Part of a small language model's weights: width 384.
MLP neurons of a small language model. Each row is named by its layer, matrix (gate and up: input weights; down: output weights) and neuron, and shows model dimensions 208-335. Each number is 200 + 20 x the weight over its row's rms, rounded and kept within 0 to 999. A neuron's up and down rows have the sign that makes its largest values positive.
After each neuron's rows, "raises" lists the tokens whose logits its output raises most directly, leaving later layers aside.

L16.gate2,178,199,217,185,173,219,204,182,166,248,173,166,192,197,134,217,202,180,200,209,233,191,233,215,174,217,180,174,172,213,215,215,207,192,196,202,207,272,181,201,196,204,197,182,195,196,179,205,167,203,197,204,194,184,190,197,199,212,212,206,170,237,182,176,217,202,274,201,179,186,208,224,200,186,201,223,197,184,181,196,211,161,198,203,209,204,193,192,210,204,195,232,188,196,130,205,211,210,216,192,181,177,192,209,198,220,228,177,200,189,213,218,216,178,191,201,218,203,197,194,189,235,189,173,223,169,184,215
L16.up2,212,196,242,208,165,206,209,199,195,233,197,179,228,198,179,209,171,186,216,215,219,224,234,199,191,209,190,180,199,203,201,209,237,185,206,219,198,254,189,196,217,195,224,186,202,207,205,206,148,202,239,195,212,210,212,182,197,166,196,185,192,204,189,193,207,170,236,210,179,167,206,192,190,151,215,216,218,186,179,169,227,190,224,199,214,195,210,184,180,243,211,195,170,203,127,195,221,199,203,206,200,188,196,171,211,221,216,192,213,195,175,235,222,209,203,201,196,184,172,229,187,215,225,211,213,189,229,216
L16.down2,227,184,219,234,212,206,177,207,205,187,202,232,214,177,234,205,203,234,239,233,182,239,231,207,199,171,163,197,228,217,226,198,216,182,205,226,188,191,202,230,229,209,205,212,248,225,210,216,201,207,184,207,199,235,236,196,196,197,209,205,208,208,177,216,160,150,185,200,200,168,205,190,212,228,223,216,187,217,198,201,232,241,214,181,225,187,229,210,188,234,200,206,185,236,161,196,210,197,215,194,234,254,197,178,186,224,194,217,205,215,192,209,215,211,216,219,200,206,167,234,181,210,213,228,197,212,224,214
raises: ",", " and", " to", " in", " of"

L3.gate872,192,161,217,171,217,219,181,205,195,203,157,206,240,209,186,187,205,204,196,187,216,212,217,241,202,188,201,183,193,223,166,197,212,207,175,201,194,170,221,203,205,188,205,189,210,245,189,149,201,156,197,169,202,226,222,205,227,211,213,184,196,222,191,187,207,180,214,180,184,180,196,212,218,203,210,192,230,194,169,170,217,192,179,193,178,191,197,195,204,221,198,231,165,215,211,195,237,201,225,200,197,178,223,226,203,212,160,188,203,232,212,189,152,173,172,165,204,223,170,204,203,213,186,187,220,172,232,197
L3.up872,168,192,194,191,208,198,238,180,198,219,176,208,214,209,194,200,173,198,162,186,212,190,183,246,195,225,201,186,212,218,158,221,199,235,198,200,220,230,183,212,187,184,205,148,163,196,208,189,173,183,189,179,195,181,209,234,205,191,211,164,240,194,194,169,189,214,212,193,192,211,177,167,201,196,182,197,184,165,224,199,203,185,195,201,169,192,223,171,199,185,187,191,203,226,196,208,214,245,185,200,196,197,212,186,177,210,186,182,225,204,200,184,205,202,171,163,246,191,182,220,204,191,204,191,180,254,218,204
L3.down872,192,185,209,155,203,193,235,180,186,202,209,211,193,188,192,191,193,191,210,204,201,187,188,221,207,225,197,193,174,192,193,190,220,242,178,184,210,165,209,212,182,221,182,148,217,213,177,177,173,215,294,194,198,207,180,205,214,179,214,188,241,183,184,176,218,182,186,195,197,203,196,206,210,184,209,150,199,172,200,190,246,189,229,190,183,197,227,191,190,206,187,191,170,213,228,209,203,220,202,191,185,200,190,209,166,189,191,182,240,207,211,211,194,196,185,158,249,189,197,211,196,195,199,206,189,215,233,223
raises: "let", "head", "hes", "sey", "usc"

L18.gate904,169,176,195,240,202,164,204,159,253,218,213,219,198,235,215,198,214,203,235,172,202,139,190,173,235,211,200,215,203,192,218,220,206,186,213,177,195,187,173,213,181,157,210,201,184,178,197,232,186,176,195,179,173,208,134,206,214,207,193,192,211,176,169,208,188,204,180,200,204,199,218,246,188,225,207,232,186,190,212,216,222,206,224,175,201,255,193,196,235,196,205,201,187,189,226,183,222,199,205,183,204,252,181,194,204,179,204,251,195,183,200,181,230,197,221,231,167,210,201,235,225,195,235,187,228,195,216,187
L18.up904,204,192,193,184,197,207,188,183,207,199,209,205,195,191,209,176,166,212,225,195,235,161,170,232,208,213,186,227,169,193,194,211,179,192,210,187,216,205,198,215,181,173,219,161,184,177,199,213,195,195,199,204,187,199,134,224,213,244,200,208,190,194,153,209,190,215,186,207,184,187,215,229,190,218,188,214,206,177,193,197,199,211,203,196,163,212,192,153,204,209,202,211,182,215,206,200,212,178,215,157,199,205,185,199,218,181,215,230,158,195,217,201,176,183,232,186,229,195,213,220,189,174,181,201,173,194,158,198
L18.down904,223,198,206,193,198,251,207,216,159,184,217,185,194,183,196,219,201,201,173,203,188,220,204,220,169,170,191,207,194,185,180,200,199,213,184,196,181,202,185,172,227,210,188,209,225,212,199,186,248,190,246,186,210,200,236,184,208,200,178,206,233,165,255,211,189,203,228,179,198,200,249,214,213,197,204,197,191,209,203,211,163,169,192,211,194,174,210,184,194,164,188,203,199,203,211,203,184,199,195,232,193,176,214,183,188,226,198,179,239,189,225,187,209,189,186,198,223,198,221,170,191,221,186,213,201,169,203,190
raises: " and", " &", " or", ",", "it"

L16.gate527,229,203,181,181,179,183,241,246,213,202,198,196,165,185,194,201,210,211,178,194,181,194,210,220,210,238,154,163,192,206,214,209,204,217,216,204,179,189,204,189,206,217,204,208,194,195,201,211,185,230,200,161,198,201,197,236,178,184,201,174,215,155,200,211,191,181,197,203,204,197,205,200,153,216,220,191,212,195,163,200,239,182,246,193,212,198,199,228,185,174,197,191,197,239,205,224,182,189,218,186,201,195,175,200,239,199,228,191,202,193,199,212,232,208,222,243,181,191,184,217,196,198,200,240,182,231,205,219
L16.up527,204,164,183,210,195,218,224,205,208,196,183,205,182,184,201,179,176,221,204,202,196,206,189,210,211,235,166,159,188,202,187,222,218,187,251,188,197,229,203,192,208,195,167,166,192,177,191,228,173,196,207,163,201,230,197,250,185,187,172,192,233,202,246,204,188,204,203,176,204,209,190,189,155,188,197,192,196,212,192,173,192,190,222,159,183,225,191,231,203,189,187,201,190,219,201,218,179,204,208,204,207,188,159,174,248,220,221,216,191,170,213,215,231,195,183,232,225,176,174,201,201,208,160,198,180,213,218,212
L16.down527,178,210,209,218,210,213,174,175,185,207,199,211,217,205,201,197,204,183,218,191,208,212,216,195,182,186,225,242,230,199,214,176,198,214,157,202,199,217,194,183,178,226,183,210,201,233,201,187,213,182,220,236,195,172,201,146,223,205,223,233,191,199,162,193,200,206,197,199,195,212,193,202,250,219,187,215,197,183,218,220,197,238,177,205,193,167,210,153,220,204,218,202,219,162,203,168,210,194,188,206,177,189,250,188,180,191,156,222,190,214,169,174,184,214,205,190,200,198,214,209,183,221,227,190,178,171,194,180
raises: " Films", " starring", " album", " musical", " lyrics"

L16.gate390,147,231,221,215,167,213,179,208,204,197,183,187,183,206,202,173,212,217,190,194,219,194,255,232,188,197,239,193,205,190,224,199,184,205,231,208,224,171,202,194,205,213,182,194,203,224,196,227,198,176,204,201,215,222,200,160,176,228,206,216,208,193,196,215,173,194,203,181,195,184,214,197,229,208,181,219,191,201,169,174,209,166,221,164,172,205,199,202,210,227,188,232,233,186,207,242,216,184,191,203,175,152,194,188,167,206,200,199,177,178,194,181,234,211,172,191,183,223,168,216,182,208,187,215,230,165,180,222
L16.up390,189,198,204,170,187,230,160,173,230,199,217,207,211,217,205,193,222,186,223,204,199,198,229,201,190,214,247,165,217,241,226,260,199,202,219,239,214,207,224,224,215,220,204,206,207,219,218,174,225,165,186,182,222,182,223,197,180,231,193,235,209,194,220,214,226,227,178,172,205,186,195,214,217,242,194,205,231,208,162,177,210,197,175,223,165,214,197,212,198,204,200,192,184,188,197,176,240,168,207,206,211,205,243,206,196,236,180,187,170,211,194,201,185,190,202,228,180,198,171,191,204,184,243,195,207,173,217,178
L16.down390,204,218,202,219,158,219,179,161,171,243,219,222,237,199,224,174,183,203,219,183,184,208,206,213,242,190,245,183,238,189,235,190,191,187,225,215,206,199,205,212,174,228,227,186,211,223,238,182,208,197,194,165,202,207,240,184,174,197,181,185,172,200,194,230,198,221,206,222,221,192,211,208,207,194,200,174,181,200,154,190,214,189,227,213,185,177,224,191,211,234,164,219,217,204,203,192,217,143,224,177,244,166,206,192,195,230,175,220,226,214,209,209,206,215,204,213,182,199,196,215,216,192,199,222,203,187,192,184
raises: "ira", "va", "gh", "k", "v"

L17.gate498,183,196,183,224,196,235,192,194,197,177,205,179,205,203,221,198,195,228,188,202,186,177,211,190,204,186,180,198,208,211,196,207,212,212,186,202,214,166,189,175,191,201,211,204,219,145,200,217,218,193,176,191,203,201,216,241,192,192,178,261,167,179,202,222,226,199,187,184,216,218,220,192,214,222,195,202,173,194,167,224,169,200,175,183,209,203,225,191,210,197,209,222,241,154,225,236,183,197,228,195,192,206,185,208,193,130,172,195,174,205,214,160,181,215,193,220,222,198,199,204,220,225,186,219,196,223,210,199
L17.up498,196,160,238,200,195,214,230,189,206,191,242,227,208,187,195,220,203,250,201,148,181,207,192,180,212,179,176,166,215,169,216,193,173,209,208,209,173,191,195,204,197,228,191,211,227,200,198,219,227,194,203,175,196,205,187,200,227,222,204,191,192,198,195,208,190,215,216,219,164,229,193,214,203,169,207,208,203,243,189,188,191,196,218,199,225,202,234,214,211,199,205,218,204,195,199,191,207,179,185,212,164,193,199,232,232,177,212,228,220,216,208,156,234,210,199,188,221,211,190,191,232,209,195,204,210,173,211,170
L17.down498,204,201,213,181,213,212,184,199,206,174,173,181,191,197,165,228,222,181,192,208,198,199,174,221,184,196,194,179,206,206,193,232,205,199,206,183,227,201,173,216,183,187,221,201,164,186,216,172,192,164,170,201,191,235,194,236,198,203,208,216,206,201,210,175,209,198,176,201,202,160,188,211,194,213,235,233,212,172,209,179,192,193,172,189,203,197,235,218,199,185,163,186,214,187,186,216,218,185,203,218,208,215,236,197,191,181,195,231,181,214,202,178,190,217,188,207,245,187,174,237,200,218,177,184,186,205,184,240
raises: "ate", "ational", "atively", "ation", "ations"

L18.gate1021,192,178,193,209,199,243,189,166,215,188,218,183,186,190,178,224,219,181,249,181,213,205,211,223,161,252,198,224,202,218,201,200,203,210,209,196,198,203,214,208,219,164,196,191,218,206,208,170,189,198,197,201,172,181,208,151,194,223,216,230,166,183,192,229,209,191,200,232,194,191,193,219,182,207,190,193,184,189,213,182,205,182,184,224,192,214,203,191,208,183,207,208,203,215,200,189,180,201,189,223,235,169,198,221,203,215,195,229,181,183,199,178,224,182,213,188,196,188,189,157,237,165,216,191,204,179,167,188
L18.up1021,193,228,202,186,221,235,192,210,191,199,212,188,231,174,213,204,185,204,169,165,197,187,224,258,236,205,217,198,195,205,178,216,195,201,155,181,195,226,189,231,225,189,190,220,210,192,233,198,181,171,215,252,212,187,212,184,183,188,205,192,260,169,192,208,191,194,177,206,161,235,231,205,159,221,208,230,193,167,201,195,177,218,214,209,233,209,195,209,215,192,218,214,168,199,206,208,249,248,198,198,193,199,217,183,204,214,160,210,191,205,209,221,190,176,231,184,187,202,197,201,199,202,176,189,219,168,191,231
L18.down1021,200,203,195,219,188,236,165,208,181,181,213,160,213,188,195,223,206,181,192,191,196,213,171,218,202,210,219,186,193,208,239,185,223,175,181,181,206,203,236,181,194,183,209,240,209,179,219,227,227,191,134,169,217,205,212,196,234,182,189,223,189,223,222,169,225,208,182,218,186,195,212,207,226,212,232,230,211,214,196,209,234,199,182,222,204,170,192,216,205,204,204,202,177,209,200,197,210,197,168,200,210,170,238,176,186,179,182,200,215,202,195,207,181,192,189,201,186,208,184,170,216,206,190,204,230,186,172,175
raises: "an", "ize", "ince", "outh", "ummer"

L6.gate730,217,194,242,184,192,197,183,167,225,200,229,188,211,205,172,206,179,188,184,218,176,216,196,190,215,222,183,206,194,212,208,203,227,189,207,175,191,223,196,224,197,175,184,194,211,195,180,228,215,202,193,168,207,170,214,200,204,207,231,206,214,240,232,202,194,219,199,178,194,195,188,193,225,185,224,205,184,235,227,241,184,198,227,229,197,200,163,186,218,242,217,195,200,223,203,221,223,204,190,188,163,198,215,210,184,184,194,193,193,201,200,188,199,188,203,144,203,180,187,185,221,170,221,207,204,192,208,226
L6.up730,213,168,202,196,192,185,179,203,196,212,179,195,217,200,211,224,207,194,213,222,195,255,170,160,207,201,199,195,183,225,226,168,205,200,198,185,189,196,203,207,195,209,184,220,170,222,180,210,215,193,218,173,163,194,195,225,211,203,222,201,232,219,212,191,198,168,203,159,236,177,161,192,245,212,196,188,235,234,237,202,180,222,189,199,228,211,172,242,211,186,184,206,175,214,216,204,201,187,187,252,199,202,174,206,200,179,168,191,206,239,228,187,207,215,202,185,205,182,202,191,197,175,231,191,210,166,213,180
L6.down730,211,224,199,200,196,205,222,233,178,197,185,177,156,217,213,201,222,220,149,181,227,165,239,193,180,185,181,196,197,191,183,212,193,207,225,200,242,197,223,189,221,206,243,195,203,203,210,213,198,190,200,215,181,218,169,174,190,205,179,205,199,159,171,211,220,190,225,209,201,169,235,189,190,187,203,211,163,177,146,189,221,165,207,185,204,223,175,175,199,206,237,208,219,178,200,163,210,192,192,187,241,217,190,178,223,203,214,208,232,178,207,220,221,147,185,209,211,182,208,218,190,245,198,224,212,236,209,228
raises: " Estonia", " Finland", " Sweden", "sk", " Swedish"

L16.gate996,188,207,185,193,200,164,217,187,198,232,175,236,205,178,215,211,199,203,177,220,198,140,193,211,221,232,174,193,172,198,197,189,237,221,200,205,248,188,192,177,235,218,173,183,216,194,188,209,192,176,173,173,178,180,160,199,159,212,220,195,176,194,194,205,178,190,215,189,215,224,196,181,239,224,202,194,212,173,177,222,180,237,199,194,169,181,185,191,218,159,186,188,200,205,193,211,220,188,152,157,199,199,230,174,197,199,174,186,203,200,243,194,182,205,207,205,183,168,197,219,200,145,200,207,203,170,171,218
L16.up996,252,152,168,235,200,191,205,156,178,223,218,209,232,182,178,175,174,187,230,184,190,167,192,213,220,205,158,211,191,217,218,205,198,182,220,186,195,192,161,201,204,203,182,170,194,209,204,236,202,175,192,164,235,198,165,199,192,235,221,188,200,210,197,201,178,182,253,244,220,189,186,215,186,212,216,186,199,197,232,227,195,205,167,197,216,241,193,182,209,204,196,172,225,195,191,183,209,195,212,184,204,237,196,189,200,181,181,214,219,185,207,202,209,199,208,201,206,177,216,188,194,213,223,207,168,175,194,214
L16.down996,183,193,218,211,211,175,235,161,188,167,193,232,240,198,152,186,179,177,211,206,215,185,206,193,210,169,213,182,225,204,216,197,240,219,192,201,179,203,194,183,223,230,168,192,220,201,212,198,169,220,256,184,240,209,183,210,208,227,195,216,190,206,199,222,221,226,217,192,203,210,158,151,192,181,213,190,190,215,203,206,214,191,136,212,209,208,249,215,197,194,198,186,181,170,165,169,198,180,181,187,184,215,215,190,219,209,177,228,180,218,228,219,210,190,184,151,181,213,148,193,191,214,241,212,218,174,208,195
raises: " \"", " “", " ‘", " (\"", " '"

L16.gate275,202,215,186,232,184,181,203,182,181,193,188,192,192,183,198,209,211,200,184,234,232,182,219,172,190,184,231,222,187,176,211,183,205,208,207,185,182,182,191,181,227,227,229,217,171,208,212,190,209,194,181,187,200,198,200,209,210,202,226,231,203,175,191,220,181,204,202,242,190,198,238,197,183,199,183,222,206,199,213,223,219,247,198,183,182,216,220,210,157,200,231,184,141,180,191,210,198,192,210,201,171,218,182,180,197,205,188,229,193,209,249,222,225,174,222,177,204,186,211,231,215,198,205,189,195,177,201,214
L16.up275,237,210,227,201,183,156,225,198,197,237,195,214,172,202,226,205,210,210,192,218,174,202,185,177,195,255,188,236,197,233,203,195,227,202,181,180,178,172,193,206,241,189,178,209,204,229,217,186,198,187,188,206,202,231,191,187,182,227,195,206,189,216,192,206,225,197,180,199,210,172,171,172,173,226,189,190,176,233,230,203,196,250,207,217,214,182,203,184,210,229,199,222,231,186,202,226,193,184,238,193,210,206,217,193,186,200,233,228,196,186,140,198,190,196,190,191,220,198,215,200,196,194,213,212,198,184,171,197
L16.down275,190,190,222,227,221,245,191,209,218,168,207,167,234,182,209,208,209,218,167,195,202,197,193,216,191,195,229,174,204,210,196,187,201,187,200,197,255,187,190,209,199,225,250,232,208,194,206,201,216,216,151,204,200,220,191,207,224,227,173,173,162,189,210,211,181,248,214,209,189,173,161,199,181,186,240,185,192,229,194,165,182,223,178,177,200,217,188,204,201,234,189,193,209,230,221,219,202,185,209,214,230,195,219,223,226,169,194,197,204,148,169,198,212,246,203,182,211,198,218,223,147,178,181,208,187,218,191,222
raises: "ations", "ation", "ating", "ated", "ate"

L16.gate574,191,205,173,201,189,214,183,173,154,282,201,212,184,207,182,215,185,186,191,183,186,184,220,220,167,206,181,195,183,181,196,183,197,203,211,208,208,228,198,183,190,223,178,167,190,196,137,189,234,184,190,213,181,197,169,216,197,219,234,246,216,227,200,158,201,192,231,190,191,183,178,221,191,187,232,206,198,223,233,206,179,181,195,215,188,195,189,174,209,185,191,213,197,182,203,236,192,191,200,183,193,183,195,195,208,179,208,178,189,178,242,214,203,175,214,202,168,218,234,182,210,198,196,168,205,207,186,178
L16.up574,206,202,224,178,218,197,201,195,191,216,183,197,196,238,191,202,178,193,229,187,213,206,220,178,218,227,192,195,200,189,183,224,167,189,206,217,204,189,197,219,166,181,229,184,201,210,233,191,231,223,233,220,188,193,199,201,203,166,198,227,221,200,214,211,217,202,223,210,195,212,194,210,212,213,204,201,192,222,181,203,236,223,220,202,198,169,201,230,216,173,189,205,213,195,163,177,186,224,217,200,207,197,187,202,204,219,244,184,212,218,188,178,226,192,210,216,172,181,206,197,227,212,240,207,189,163,190,211
L16.down574,200,190,207,177,238,213,207,220,219,202,213,208,228,194,216,198,169,219,210,221,230,250,186,185,218,188,193,189,222,182,202,208,221,190,208,206,196,182,189,190,209,183,228,208,209,189,237,204,200,212,168,222,177,173,218,216,189,170,208,209,216,188,189,207,199,192,193,201,216,219,197,200,206,194,226,238,202,220,185,197,219,191,217,194,220,180,238,190,218,226,228,159,214,213,184,176,145,202,211,202,237,214,218,208,193,187,203,193,200,213,158,224,174,218,221,220,177,165,176,213,214,189,249,202,191,212,241,222
raises: " (", "in", " in", ",", " and"

L16.gate767,206,204,158,204,137,204,190,201,187,220,173,174,207,197,205,215,214,195,184,192,202,184,198,203,188,227,211,175,225,179,201,191,168,233,182,202,211,206,207,169,173,193,218,232,231,237,200,160,193,201,200,231,189,208,188,206,192,173,208,185,185,212,198,163,228,188,224,179,208,186,185,199,189,193,178,226,209,177,249,212,180,175,220,230,182,221,199,200,215,175,175,197,228,186,158,232,197,214,201,202,194,185,186,222,200,189,220,172,210,196,211,206,205,200,188,198,189,202,186,186,191,192,210,162,178,198,211,190
L16.up767,240,203,185,167,183,199,185,199,188,232,194,200,204,193,243,220,203,205,218,226,184,226,224,223,227,216,194,182,224,199,210,210,159,216,182,190,198,197,167,208,219,193,213,227,223,211,211,198,172,200,230,200,186,190,199,201,208,165,213,192,228,188,194,198,234,183,205,205,211,184,196,203,215,181,193,227,186,205,212,166,235,196,251,198,192,212,214,223,200,198,207,172,214,214,146,227,189,202,212,208,215,213,198,186,228,220,200,177,213,202,194,200,219,210,200,186,190,176,167,187,197,202,236,206,177,204,219,191
L16.down767,230,195,229,211,229,210,177,183,217,178,192,252,205,163,222,199,184,231,220,220,217,236,234,159,197,183,211,181,240,174,202,187,216,197,221,214,183,179,216,215,212,220,204,206,269,216,213,213,202,220,178,210,203,196,222,181,207,170,210,186,205,164,183,207,188,173,191,219,191,216,199,177,205,218,211,238,213,207,176,166,218,208,195,182,203,200,204,198,207,253,205,195,200,201,196,172,191,190,177,196,240,227,194,191,187,215,201,216,225,209,184,194,190,246,233,201,205,201,186,218,200,203,217,210,226,202,222,217
raises: ",", " to", " and", ".", " in"

L18.gate151,197,211,192,207,182,159,220,237,202,196,189,241,186,166,222,201,199,228,210,175,196,218,178,203,201,164,195,172,180,194,231,194,165,184,174,229,201,215,212,172,213,192,221,198,181,230,206,222,174,202,185,252,197,157,197,234,202,193,186,207,150,168,157,211,207,198,183,189,227,184,180,189,181,215,185,172,183,261,179,181,172,227,199,223,229,210,200,198,206,184,207,215,188,223,201,186,192,228,173,188,231,177,183,193,241,215,200,208,176,253,224,182,165,212,222,197,200,194,247,232,214,199,193,219,168,204,208,193
L18.up151,229,190,185,197,208,213,182,175,181,207,184,208,183,182,184,207,162,193,206,206,192,186,191,178,190,190,190,185,214,208,218,200,141,204,171,179,247,215,215,189,170,183,192,169,196,191,194,234,175,202,211,213,207,246,208,209,198,194,227,204,192,206,181,177,190,196,257,174,169,196,167,237,208,184,151,216,211,206,190,217,219,194,214,189,188,195,208,206,194,183,202,211,184,198,203,176,174,210,182,210,198,201,207,225,251,197,204,173,214,223,213,240,225,190,196,185,216,202,242,190,184,193,162,156,200,233,208,179
L18.down151,237,199,254,203,235,245,208,211,199,191,168,202,213,186,213,223,210,162,225,180,197,185,204,223,201,207,207,216,199,205,193,231,175,178,203,176,192,180,176,175,191,222,235,206,223,203,178,219,155,202,207,194,214,219,195,194,201,178,198,251,210,181,183,225,200,208,201,220,191,210,150,186,145,207,195,208,195,176,204,200,214,171,186,193,207,192,180,224,184,244,213,173,201,194,224,162,181,245,213,184,205,207,201,191,224,164,209,222,219,195,222,203,188,218,203,219,220,230,231,199,217,204,211,191,183,233,197,206
raises: "cha", "ch", "ches", "chi", "che"

L3.gate393,179,232,199,201,240,225,231,231,218,216,200,234,186,216,161,185,188,202,191,175,185,202,211,203,189,185,155,204,187,216,178,199,174,219,190,201,208,133,214,237,199,213,207,213,192,190,172,179,202,195,204,192,222,250,233,220,185,221,153,205,203,211,205,200,231,199,223,217,204,231,201,187,210,240,198,202,217,231,243,240,165,167,204,143,196,174,163,196,204,224,193,185,205,216,233,205,201,246,193,175,225,193,232,214,197,215,191,209,206,198,213,205,248,197,197,207,198,207,223,201,176,209,196,222,203,206,191,199
L3.up393,175,218,189,209,229,207,217,237,225,200,221,221,193,185,201,207,198,198,187,210,178,221,182,200,184,184,220,196,141,217,168,205,144,243,193,217,202,171,208,217,193,199,169,225,235,187,202,184,253,178,213,209,226,280,204,207,169,208,184,198,237,198,218,201,206,208,209,216,216,219,178,156,199,210,218,199,205,220,252,246,194,183,182,179,184,187,185,237,219,201,200,187,218,214,214,215,217,230,197,166,221,216,224,189,199,226,174,204,210,216,205,216,239,194,230,225,205,200,218,180,167,203,180,215,204,245,197,197
L3.down393,201,228,225,192,236,201,240,222,216,223,216,217,199,215,170,230,181,221,168,217,183,203,200,215,219,203,165,172,194,200,191,214,186,209,220,220,226,169,248,228,192,219,180,217,205,176,202,189,230,207,223,195,195,281,211,246,193,212,174,207,213,205,174,205,199,205,194,199,211,219,203,177,206,207,221,205,208,185,239,241,173,189,226,164,197,175,181,211,173,188,205,183,248,199,217,207,220,239,196,179,234,176,210,186,214,222,198,194,196,201,194,217,220,191,217,217,210,210,231,199,182,189,177,184,197,210,187,188
raises: "ural", "ure", "s", "ures", "ician"

L18.gate376,215,209,219,208,180,168,160,201,202,201,228,195,199,177,217,221,171,211,184,190,166,172,184,204,199,170,191,189,195,167,204,203,212,219,208,223,222,210,197,208,195,229,192,177,200,183,167,219,219,186,174,212,180,208,187,202,190,207,193,217,200,206,184,156,185,209,199,225,227,249,227,192,208,176,211,202,198,173,224,163,186,194,198,154,178,220,209,226,223,211,201,161,216,217,198,234,228,177,207,196,212,193,202,189,184,210,227,201,187,150,200,199,178,207,202,183,191,213,208,216,204,218,213,203,202,218,192,207
L18.up376,186,174,202,216,173,202,183,202,231,234,212,236,213,203,166,198,204,223,212,189,178,198,217,234,209,177,218,180,225,179,203,174,171,191,219,229,191,167,185,204,158,219,224,190,215,226,210,229,200,230,216,205,187,187,232,202,182,205,208,191,239,223,172,204,190,208,231,202,228,232,176,182,219,226,226,211,195,242,190,197,213,199,212,198,180,204,210,185,203,228,214,176,208,168,200,187,209,211,206,201,204,159,163,215,216,200,213,169,202,238,195,214,193,217,184,196,187,201,216,182,222,205,202,178,209,205,165,182
L18.down376,207,183,224,188,186,205,211,198,209,166,212,202,216,174,182,165,218,187,187,177,168,230,161,199,198,200,185,209,193,199,191,211,194,179,191,223,204,166,209,234,211,194,232,203,191,188,179,203,167,205,230,208,195,271,219,168,205,158,208,194,211,215,183,223,192,161,185,212,195,176,168,188,210,197,220,202,212,206,205,204,239,191,223,221,195,211,170,178,217,187,214,216,194,201,206,169,226,220,180,195,190,192,213,190,218,156,200,206,203,195,176,258,217,203,219,222,211,213,196,164,214,249,209,223,179,234,177,188
raises: "up", "ult", "umb", "um", "adu"

L17.gate812,183,195,137,197,174,192,208,181,220,210,221,186,189,208,209,241,196,155,177,210,190,207,205,216,204,221,178,229,221,194,172,197,194,181,222,184,205,236,227,216,165,208,198,206,192,224,239,191,199,225,160,191,186,176,158,184,185,199,165,195,199,210,186,187,174,204,175,174,183,204,206,191,209,251,181,191,233,202,186,183,222,210,214,195,201,232,215,182,189,198,218,205,196,175,217,199,140,222,167,198,144,211,175,203,183,186,194,209,188,220,179,198,218,148,226,186,198,216,184,182,211,218,203,195,224,188,204,212
L17.up812,201,174,190,201,172,205,174,195,201,208,228,216,215,205,192,218,200,153,203,207,212,219,210,192,195,215,205,242,216,178,211,215,206,181,197,211,229,204,216,197,174,220,230,186,209,242,216,188,164,223,196,233,210,197,174,182,199,175,220,206,211,194,198,186,202,252,185,182,205,216,191,202,181,226,204,222,189,224,202,187,193,186,208,195,203,237,195,192,197,175,208,204,192,170,212,197,175,221,134,192,203,207,200,191,173,180,203,241,195,189,181,184,214,204,179,215,193,236,187,217,181,213,198,214,211,171,220,211
L17.down812,176,208,157,197,160,203,226,177,178,196,180,188,198,182,193,197,214,220,197,217,212,213,191,225,187,192,196,204,221,183,169,205,165,187,206,191,192,232,160,188,221,206,196,218,214,229,213,191,170,212,201,178,246,171,207,194,204,182,170,217,171,219,169,233,161,194,222,217,188,217,170,168,181,179,193,203,192,227,205,198,222,191,195,222,176,216,165,152,193,188,229,230,223,229,216,241,173,202,198,206,214,200,201,197,174,167,214,206,170,204,200,201,214,176,186,188,203,180,165,199,197,189,174,175,206,184,179,197
raises: " years", " months", " weeks", " hours", " days"

L16.gate264,214,205,192,179,193,236,226,215,203,193,195,183,205,200,199,215,197,180,209,190,201,219,201,187,223,191,194,201,205,229,204,194,254,174,166,191,209,193,256,214,217,193,226,218,237,162,194,194,197,207,202,189,260,223,235,212,216,197,211,170,235,194,234,182,210,204,233,217,188,181,204,191,171,215,228,190,179,207,176,213,209,176,218,199,197,210,202,233,196,177,206,225,208,191,216,192,173,220,224,218,170,197,183,209,203,193,182,194,194,228,190,193,184,215,222,209,189,209,217,180,199,183,210,185,202,210,196,161
L16.up264,199,187,201,178,213,222,206,218,166,191,228,204,191,197,224,207,231,201,192,173,201,224,174,179,197,196,208,209,229,215,189,174,227,169,174,200,187,188,229,181,203,179,214,194,253,179,208,172,177,205,186,219,198,232,203,194,191,233,171,226,227,217,216,183,220,226,206,199,199,184,212,211,180,247,225,204,213,219,204,191,218,219,191,196,224,216,193,209,170,197,184,254,177,208,222,198,173,186,203,185,195,188,187,219,170,212,192,190,239,195,189,180,212,213,193,192,160,202,199,187,188,162,192,210,201,211,187,196
L16.down264,179,217,195,230,191,170,191,187,207,223,184,200,216,184,207,189,182,224,178,220,197,197,203,227,172,193,188,188,189,167,192,209,168,213,225,219,215,202,170,215,198,204,189,195,153,212,188,194,230,187,224,168,193,211,181,195,199,180,204,208,166,209,179,233,165,176,186,177,180,209,169,163,238,160,180,195,219,194,207,205,190,217,198,196,194,193,209,206,222,229,226,190,193,203,182,191,204,205,188,222,239,206,206,166,205,189,185,205,180,191,207,212,191,189,206,203,212,204,193,216,205,214,179,188,200,189,225,243
raises: " its", "ently", " their", " him", "ifically"